Weights of a small GPT-style language model, trained from scratch on English Wikipedia.
Size: 13 layers, width 192, 2 heads of 64, MLP 512 SwiGLU, vocabulary 2048, 5.9M parameters.
Architecture: RMSNorm before each block, rotary positions, no biases in attention or MLP, untied embeddings.
Training: 173M tokens, 5265 steps.
MLP neurons of a small language model. Each row is named by its layer, matrix (gate and up: input weights; down: output weights) and neuron, and shows model dimensions 16-143. Each number is 128 + 24 x the weight over its row's rms, rounded and kept within 0 to 255. A neuron's up and down rows have the sign that makes its largest values positive.
After each neuron's rows, "fires before" lists the tokens most often just after its 100 highest values on Wikipedia text that the model never trained on. A number after a token or word is its count.

L10.gate205 [159 110 134 186 110 148 112 120 135 135 103 165 134 163 141 113 113 153 135 114  83 131 143 132 151 129 174 133 138 139 124 139 120 120 141 170 126 116 114 154 173 129 142 156 123 143 131 107 112  76 124 159 109 126 120 186 140 135 151 149 193 103 113 135 135 154 120 115 143 130 100 129 129 113 106 122 152 127  94 133 148 107  98 138 146 156 109 184  98 126 150 101 146  90 190 137 147 145 174  92 149 121 107 118 183 192 124 156 102 109 164 146 159 131 155 141 111 152 176 104 119 109 148 127  99 100  90 158]
L10.up205 [145  95 122 143 140 130  97 150 163 157 101 123 123 143 116 125 104 135 185 134 155 112 132 108 128 159 153 136 103 150 114  99 121 119 148 152 119 132 159 109 140 130 111 131 126 114  74 109 148 124  78 152 133 153 146 150 115 157 117 133 149 141 105 133 132 106 135 107 121  80 114 167 122 124 128 104 145 106 143 140 149 132 132 149 158 119  83 133 125  66 167 114 148 139 187 139 115 122 120 116 122 114 115 115 168 119 131 130 112  94 128 172 157 123 140 146  83 124 163  91 106 122  99  55  79 171 107 129]
L10.down205 [119 154 111  89 174 127 126 137 137 160 173 104  87  98 118 132 108 102 125 146 105 132 121 124  98 148 148 128  94  97 156 125 135 128 128 102 172 124 135  49 148 137 156 129 153 137 106 134 138 139 132 126 110 141  89 118 123 142 107 137 122 119 107 124 133 140 162 131  82 113 137 125 102 118 130 114 109 125 134 124 118 150 148 140 113  43 133 113 180 112 127 156  49 128 114 136 130 136 124 121 133 144  97 103  85  92 121 185 101  98 114 142 154 124 104 124 154 113 126 153 112 166 102 116  78 132 124 104]
fires before: "y" 14, " of" 10, "ly" 8, "ic" 7, "ed" 6, " to" 5

L10.gate370 [140 175 147  96 128  81 127 134  78 124 141  91 130 150 123 120 119 128 149  97 181 105 147 120 148 130 128 135 105 148  75 129 141 101 117 176 138 101 168 103 115 118 108  96  91 131 102 153  97 172  90 123 170  64 134 112 133 188 128  98  93  91 157 105 132 128 188 106  89 134 139 128 119 131 121 123 111 123 182 131 140  97 116  95 153 138 142 114 122 132 116 115 137 129 130  83 104 109 131 144 148  68 160 146 145 140 139 154 153 130  93 134 144 107 114 127 156  98 162 137 110 160 157 127 102 166 115  98]
L10.up370 [112 138 123 140 101 110 121  91 175  92 100 145 123 112 119 115 140  94  91 123 110 141 128 172 140 107 137  97  93 148 107 143 139 119 136 119 162  93 135 122 154  83 125 102  91  99 124 149 128 137 139  99 174 128 134 173 126 144 109 153 162  97 104  87 125  97 139 145 159 100 128 149 164 110 105  69 118 124 141 130 169 142 136 156 129 146 138 103 121 107 141 182 182  95 154 145 111 116 126 123 168 124 124 101 143  86 135  96 161 109 108 116 131 120 137 157 165 109 143 113  91 130 161 136 119 166 111 125]
L10.down370 [109 163 127 138 137 108 135 163 159 118 140 141 137 132 161 118 152 112 104 102 121 116 123 126 133  86 126 131 115  77 107  97 103 110 161 149 161 144 133  89 106 136 125 127 124 144 157 170  78  96 112 144 159 134  95  96 113 110 127 114 105 159  89  89 183 171 113 159 132 173 156 120 127 115 113 123 123 102 159  98 100 141 157 114 160 172 121  83  92 139 130 125 125 102 175 133 152 151 148  96 131 154 115 148 118 151 121 108  89 114 126 169 156 141 146 109  80 133  80 117 124 144 150 103 127 127 135 116]
fires before: "s" 27, "ally" 9, "tion" 6, "gue" 5, "vi" 4

L6.gate111 [ 93 152 100 137 136 141 122 112 130 113 138 139 129  97 104 108 131 130 128 117  90 129 120 111 132 154 109 138 144 106  51 141 117 142 108  65 123 134 107 125 129 101 136 148 130 110  98 145 152 142  93 120 128 134  99 139 133 106 145 125 108 146 121 118 150 122 150 170 109 136 121 124 160 124 108  73 148 184 110 128 146  98 153 121 108 108  90  94  95 142 135 133 119 135 140 128 109 122 150 151 112 109 119 104 139 138 121  77  66 133 129 101 142 131 167 152 123  78 133  99 141  82  93 163 164  99  87 120]
L6.up111 [184 114 119 141 125 108 151 128  80 151 147 157 134 148 161 128 173  99  73 136 118 156 123 116 169 100 133 140 113 103 184 121 121 127 110 120  93 143 149  87 147 125 134  88 151 104  93  94 139 106 138 157 113 124  99 144 111 136 140 147 115 158 115 185  94 136 118 136 123 154 100 141 124  89 126 107 131 140 143 137 119 113  86 118 135 180 124 111 174 160 149 150 157 133  89 164 124 138 137  90 118 177 124 160 118 126 155 138  61 147 141 116 110 149 133 145 118  81 145 132  69 106 112 103 134 119 143 100]
L6.down111 [104 144  76 157 124 118 109 103 120 155 139 105 137  96 160 138  88 131 136 150  94 140 127  93 135 131 114 108 119 152 114 131 148 134 115 143 120 125 150  95 114 126 148 130 159 140 163  90 127 137 177 104 163 104 113 150 142 105 107 149 172 108 141 138 104 117 170 139  74 128 141 150 104 142 144 141 103 169 160 124 103 122 105 122 134 132 125 118 144 123 149 168 120 148 128 163 129 121  90 129 132 162  59 150  96 144 128 116  94 117 133 106 109 105  83  80 145 147 136 153 153 119  91 106 139  70 128 107]
fires before: "ed" 25, "ing" 19, "ment" 5, "et" 5

L10.gate490 [151  87 150 143 111 126 109  89 110  93 145 158 117 143 151 120 120 199  94  91 149 130 130 129 100 148 156 108 117 109 118 132 112 141 128  98 147  91 134 193 156 111  99 146 106 106 116 126 146 143 143 127 109 143 179 140 106 148 135 145  98 148  87 104 115 148 104 114 127  77 134 114 153 135  99 116  97 141 109  92 166 124 105 130 126 108 131 139 199 136 142  90 123 183 109 136 134 121 120 125  93 119 121  94 107 137 167 148 102 115 172 128 148 140 113 189 111 139 131 121 129  77  87  89 111 135 114 113]
L10.up490 [113 147 104 107 165 137 139  92 120 166 114 155 141 118 156  83 109 107 170 163 128 133  87 153 116  86 127 116 146  73 113 169 138 163 117  76  97 120 111 102 135  93 155 162 162 159 108 162 127 109 120 143 121 123 124 129 151 155 121 144 147 152  82  99 148 117 142 118 169 160 130  84  88 127 154  77 123 170 140 113 107 146 112 117 127 111 140 124 167  91 138 130 156 116  99 147 122 152  91 148 122 132 156 136 122 139 178 141 113 142 117 138 124 131 166 115 123 168 151 104 155 113 129 113 115 131  78 147]
L10.down490 [133 131 126 142  81  93 114 168  97 117 129 162 134 170 104 125 125 158 137 121 124 155 132  91 107 119 127 154  96  93 153 125  85 104 128 173 173 152  81  91 116 137  88 170 155 115 111 100 123 122 112 107 161 119 143 164 104 114  94 134 137 118 134 149 107 176 122  85 108 134 170 151 147 119 106 105 162  80  77 145 123 150  82 138 150  99 133 100 112 116 141 114 107  75 144 140 109 131 145 134 133 153 164 120 127 130 122 155 150 118 137 166 106 130 133 154 199 132 130 167 134 188 128 107 124  74 113 139]
fires before: "ed" 32, "ing" 7, "n" 6, "ly" 4, "d" 4

L10.gate511 [126 139 182 108 134 111 127 119 100 126 135 121  91 124  86 130 138 120 127  82 133 152  94 147 139 121 106  81  80 149 121 121 113 140 129 128 150 138 127 121 123 121 155  98 147 144 145 109 120 116 109 154 145 138 131  91 115 130 159  98 128 159 137 153  95 120 129 100 146 125 139 123 160 125 149 159 146 146  87 140  97  88 162 145  75 111 188 128 156 106 132 124 198 136 187 123 149 123 128 111 100 113 131 144 177  89 112 139  83 149  90 160 150 156 157 145 120 116 100  84 105 106 152 117 106 112 148  92]
L10.up511 [126 170 117 177 123 145 153  97  86 178 126 120 160 133  90 146 170 143 125 149 156 124 102 135  72 127 175 129  90 159 131 106 118 122 136 103 124 171  92 111 154  98  96 134 117 189 100  92 100 160 121 111 140 115 117 117 115 130  96 148 122 133  70 138 155 123 107 116 102 121 116 102 158 179 137 116 115 157 138 182 126 122 133 177 145 115 154 149 130  96 122 161 142 154 110 135 146 153 141 126 111 124 119 151 164 140 135  77 124 128 131 147 114  91 150 111 129 137 128  93 104 100 119  91 165 115  92 126]
L10.down511 [157 162 129 175  96  78 121 183 150 126  78 114 135 120 134 139 105 116 112 115 140 136 134  89 120 139 136 115 146 108 102 160 173 120 114 157 133 108 103 149  89  91  98 147 140  96 115 127 168 153 120 165 114 152  86 161 119 165 116 159 134 108 136 102 120 155  92 135 104 108 139 174 156  72 106 124 112 129 161 132 120 108 160 142 112 151 119 126 112 150 125 126 147 147 147 143 135 122 109 132 117 111 121 131 161 137 120 142 148  96 110 113 111 120  93  80 152 123 110 163 138 151 140  96 121 128 136 110]
fires before: " the" 40, "ly" 6, " which" 5, "d" 5, " to" 4, " " 4

L6.gate164 [150 112 136 143 123 105 118 158 132 127  87 105 144 140 117 164 177 135 130 152 111 110 118 123 142 115  90 125 138  80 103  89 124 117 119  66 157  64  92 134 123 144 131 122 106 158 144 113 118 143 111 139 118 172 118  93 108 140 114 164 103 136 134  80 148 143 138 126  89 124  84 134  97 142 125  95 114 127 158 176 130 148 119 131 174 118 128 133 147  91  83  89 119 146 128  76 103 129 118 173 115 124  96 130 101 112 140  91 132 139 155 144 134 153 153 141 139 137 126 160 147 143 141 110 119 115 127 110]
L6.up164 [143 169 169 104  99 111 135 159  98 124 124 126 124 142 135  98 117 169 116 146 142 124 153 157 105 128 146 112 123  98 127 127  86 129 162 151 118 134 128 125 130 116 111 118 141 143 102 149  65 170 118 131 147 131  90 143 124 169 141 132 118 149 122 127 139 163 122 108 148  69 155 159 140 136 112  82 134 179 136  71 140 138 170 119 115 122 124  98 144 141 134 184 150 131 108 160 138 102 140 126 164 118 100 135  89 159 128 131  82 123 121 147  98 121  84 161 147 137 116 118 109 141 126 152 123 131 184 180]
L6.down164 [127 158 104  94 156 128 115 149 137 151 119 140 121 127 114 104 127 131 126 139 120 128 104 157 131 125  90 126 106  81 123 103 140 125 127  97 166 143 113 111 152 149 132 162 109 135 160 112 143 147 105 147  93 138 148 112  74 115 153 134 163 172 123 129 126 149 122 118 128 122 132 175 140  85 148 127 113  71 171 133 113 123 138 123 173 102 104 145 140  97 136  75  63 158 103 106 154 140 117 116 131 119 111 161 162 123 161  49 123 108 108 151 145 124 153  84 159 146 126 155 109 118 120 150 108 137  97 148]
fires before: "s" 33, "-" 9, "ing" 8, " " 5, "vi" 4

L9.gate346 [164 112 133 110 105 105 124 167  95 109  79 120 127  91 130 148 167 120 130  73 126 115 161 109 118 152 133 172 130 108 119  85 127 140 115 136 150 134 121  87 144 123 125 141 151  97 116 158  83 141 126  86 130  86 113 142 146 144  80  99 119 105 143 138 107 117 155 107 163  97 126 135 177 126 132 142 122 125 150 112 132 126 166  88 145 100 113 132 154 153 119 138 132  92 104  98 124 145 128 109 131 116 159 102 131 142  96 166 125 133 136 119 168 130  96 112  92  93 140 123 140  71 114 133 105 133 110  99]
L9.up346 [110 113 195 158 129 137 141 132 146 185 117 101 161 125 110 113 151 128  64 116 184 134 115 149 121 109 144 139 132 123 117 153 177 132 134 151 119 107 124 123 135 135 137  98 151 132 141 124 136 138 143 134 147 173 131 112 124 101 135 100 128  75 144 138 155  68 135 138 149 164  87 129 167 116 151 105  98 158 129 110 103 151 103 107 167 112 138 117 109 127 117  90 154 123 135 131 110 134 136 126 160 139 172 121 157 115 148 147 123 123 123  99 110 148 131 161 112 116 106 127 130  86 139 135 131 182 124  80]
L9.down346 [ 93 155 135 138 147 147 136 132 140  83 152 135 135 135 101 117 163 137 127 153 111 119 145 140 162 160 177 115 146  70 143 118 103 129 141  91 112 153 104 142 144 135 115  84 126 115 144 127 110 114  99 125 129 142  98 111 148 123  99 144 161 120  90  82 157 133 114 142 104 121 179 148 127 142 130 112 141 118 183 115 179 109  88 138 125 107 118  97 131 168 103  77 164 117 142 114 110 119 138 100 126 131 136 125 106 131 143 141 177 129 158  97  79 121 143 107  93 136 122 144 127 194  81 116 144 140 170 132]
fires before: "al" 20, "bu" 13, " of" 11, "s" 6, "ary" 5, "ally" 4

L10.gate379 [144 112 157 112  71  72 153 135 132 162 124 112 110 127  96 142 119 165 105 144 111 149 164 153 109 114 177 125 123 131 111 143 121 142 102 140 123 111 135 141 103 114 158 159 128 146 128 132 132 114  91 153  94 163 117 127 116 139 140 148  97 128  96 141 112  67 124  93 141 127 119 135 126 138 163  99 128 127 136 134 120 120 141 119 158 170 132 156 105 104  90  49 103 160 151 131 125 122 101 118 160 137 129 107 140 152 115 134 115 114 104 102 109 142 109 142  88 123 113 133 139 133 127 116 104 109 102 134]
L10.up379 [114 154 153 135 146 134 147 155 127 132 122 116 153  93 104 136 110 120  79 161 172 166 150  81 129 175 105 159 100 123 103 111 118 111 117 144  78 139 141 163 115 133  93 122  99 112 133  93 130 114 133 110 119 162 166 172 134 150 135  98 104 123  59 162 121 122 147 151 143 115  76 121 109 119 131 108 137 140 127 159 144 107 123 148 129 123 136 143 110 140  92 148 144 127 125 115 125 108  92 130  96 141 144 110 124 167 117  93  96  97 160 142 126 135 152 115 111 110 180  87 127 103  98 153 149  97 120 123]
L10.down379 [177 156 100 158 123 152 181 159 120 135 150 146 159 151  76 114 138 136 128 111 115 130 127 121 129 133 139  94 134 125 106 127 105 150 130 103 153 158 147  88 128  85 114 138 134 122 102 163 111 156 149 129 127 101 121 137 118 123 109 116 162 122 113 143 118 166 138 159 135 156 167 166 132 128 166 118 110 135 150  91 134  93 111 165 143 135 104 111 141 148 147  99 112 133 143 146 117 109 159  94  99 115 110 139 104 120  98 151 136 119  96 133 156  86 112 199 138 139 133 152 123 169 133 148 119 117 144 111]
fires before: "s" 25, "ed" 14, "d" 11, "ing" 5, "n" 4